Weights of a small transformer language model.
Architecture: LayerNorm before each block, biases, tied embeddings.
Training: a variant of Muon for these matrices, 524M tokens.
MLP neurons of a small language model. Each row is named by its layer, matrix (up: input weights) and neuron, and shows model dimensions 32-127. Each number is 200 + 30 x the weight over its row's rms, rounded and kept within 0 to 999.
After each neuron's rows, "fires after" lists the tokens most often just before its 100 highest values on Wikipedia text that the model never trained on; "fires on" lists the tokens most often at its 100 highest values on Wikipedia text that the model never trained on.

L3.up121,213,188,243,168,233,164,217,122,220,190,221,111,111,172,223,206,172,220,227,229,198,146,176,146,184,209,194,196,211,196,218,201,232,178,228,216,216,260,154,207,165,198,192,216,239,188,162,175,190,228,221,189,232,176,149,213,203,201,170,145,245,216,203,239,236,210,195,153,165,209,166,206,230,147,186,229,277,235,180,156,202,215,208,220,221,193,230,210,106,202,194,179,181,216,169,230
fires after: " Al", " re", " as", "N", "D", " "
fires on: "s", "port", "ex", "es"

L5.up268,186,198,246,161,192,211,189,195,137,206,168,208,211,229,257,187,200,201,211,253,222,193,218,228,165,191,165,117,210,190,230,283,243,166,305,237,215,213,192,220,203,195,208,175,208,238,234,147,189,219,182,197,170,219,202,187,264,173,177,209,247,212,213,189,228,210,134,185,217,192,186,282,264,195,155,190,192,161,237,152,234,206,203,247,225,172,241,188,213,220,196,214,187,258,196,179
fires after: "s", " T", "us", " And", "t"
fires on: "s", "op", "y", "p"

L5.up954,161,180,214,220,186,213,211,225,196,210,190,227,228,196,202,254,227,192,243,170,185,252,204,170,158,161,197,180,191,228,185,221,118,199,178,229,187,163,181,197,178,150,201,172,151,232,251,158,209,165,213,203,297,214,203,205,194,240,178,168,233,217,152,185,199,210,177,228,215,206,212,175,172,254,173,176,232,212,215,221,209,166,201,222,222,253,183,206,166,205,253,234,228,185,215,165
fires after: "s", "ri", "es", "ze", "mp", "os"
fires on: "s", "ting", "ic", "è", "m", "ch"

L3.up393,145,168,215,142,191,183,203,215,212,170,232,250,194,191,238,157,206,280,186,221,177,211,212,237,188,212,202,140,209,150,174,245,186,184,157,185,167,183,178,233,171,240,231,203,223,218,137,186,192,198,162,204,215,195,160,134,175,187,214,237,237,239,229,179,143,207,226,210,252,198,187,209,190,188,216,180,212,150,163,196,185,152,153,213,249,188,181,234,216,171,212,239,232,131,204,174
fires after: " ", "gu", "w", " K", "hy", " the"
fires on: "mark", "it", " vi", "po", "O", "ice"

L5.up634,190,159,197,179,192,256,259,278,151,193,223,148,240,210,176,134,162,171,166,130,232,195,195,199,198,197,197,187,180,133,171,210,272,164,198,200,193,236,185,186,181,199,263,188,220,248,264,229,266,207,159,220,194,173,224,245,179,183,194,232,226,254,216,172,222,174,241,204,202,221,169,181,183,182,175,206,178,146,209,202,194,198,170,225,180,200,204,129,198,151,223,129,216,199,201,206
fires after: "ar", " K", " Ko", " Ke", " O"
fires on: "re", "im", "ill", "e", "ge", "ce"

L5.up199,213,178,226,199,226,150,196,233,242,140,188,236,173,209,186,231,204,161,182,184,221,177,242,226,212,230,166,222,186,223,210,224,217,216,233,281,205,211,209,208,190,158,167,158,200,224,221,152,200,187,180,192,156,161,210,180,226,202,192,216,237,177,205,225,226,191,249,209,207,212,217,195,277,177,211,177,162,202,221,198,155,167,146,214,233,213,111,235,246,139,247,212,144,176,182,193
fires after: "c", "en", "ce", " in", "ro", "s"
fires on: "s", "re", "ed"

L3.up689,191,232,250,237,145,215,213,130,188,218,235,175,185,180,160,205,205,209,191,174,169,244,213,163,202,235,189,273,161,209,208,179,228,216,232,201,261,183,209,218,159,204,224,213,188,191,190,228,163,194,204,211,160,205,175,197,186,227,204,196,161,255,190,202,128,196,240,168,215,198,182,166,208,228,203,208,190,129,221,186,203,221,235,231,206,191,190,180,179,221,215,165,129,176,190,239
fires after: " Re", " pro", " qu", " Qu", " De", "p"
fires on: "t", "mo", "al", "mi", "ant", "ed"

L3.up9,175,195,161,184,202,245,219,218,270,208,218,177,197,164,185,224,195,190,233,156,186,184,193,213,197,158,222,157,249,180,201,221,237,213,202,236,240,207,154,192,166,192,228,205,252,155,199,217,191,158,189,153,234,212,197,185,186,106,165,209,205,229,232,174,212,210,244,210,248,240,202,181,226,192,265,169,190,204,148,181,224,114,208,223,159,180,153,162,191,285,146,230,172,209,149,172
fires after: " O", " Ko", "i", "ri", "wi", "gu"
fires on: "y", "re", "k", "ch", "gin", "vi"

L3.up597,234,229,187,231,204,228,189,169,213,199,187,191,184,193,251,199,219,204,228,248,197,213,186,211,217,225,195,169,210,232,212,187,200,187,197,171,192,156,220,179,237,215,188,154,190,154,219,232,299,158,222,202,227,184,257,249,166,227,272,151,195,192,189,177,155,239,179,242,240,132,132,266,160,245,158,198,178,203,193,192,219,220,224,233,258,171,221,203,234,185,218,203,194,161,164,237
fires after: " For", " for", "ur", " Christ", " st", ";"
fires on: "t", "ma", " International", "age", "ke"

L5.up535,213,183,149,192,195,272,194,247,203,253,190,167,199,224,218,195,217,223,176,190,179,201,225,197,219,203,141,152,204,172,173,169,187,181,230,188,235,189,146,245,233,214,198,228,215,226,204,230,179,229,244,232,171,195,207,205,219,233,236,212,215,170,231,201,219,208,258,185,216,169,223,202,218,254,240,203,227,251,177,213,202,202,217,201,184,257,150,133,205,149,192,220,230,258,213,200
fires after: "\n", " re", "-", " the", ","
fires on: "==", " Ar", "li", " di", "ar"

L5.up1004,192,218,189,165,208,172,243,261,142,212,228,197,227,201,167,194,114,194,193,182,220,230,203,190,209,210,211,247,182,199,204,239,204,198,152,220,195,164,203,209,209,165,162,222,220,144,225,191,161,203,171,195,187,217,270,172,202,245,155,179,237,227,196,176,179,234,201,201,192,206,191,204,188,207,229,173,196,214,209,177,161,162,167,216,223,199,183,211,193,156,160,239,176,157,200,143
fires after: "en", "app", "s", "ar", "es", "is"
fires on: "s", "li", "ro", "th", "al", "w"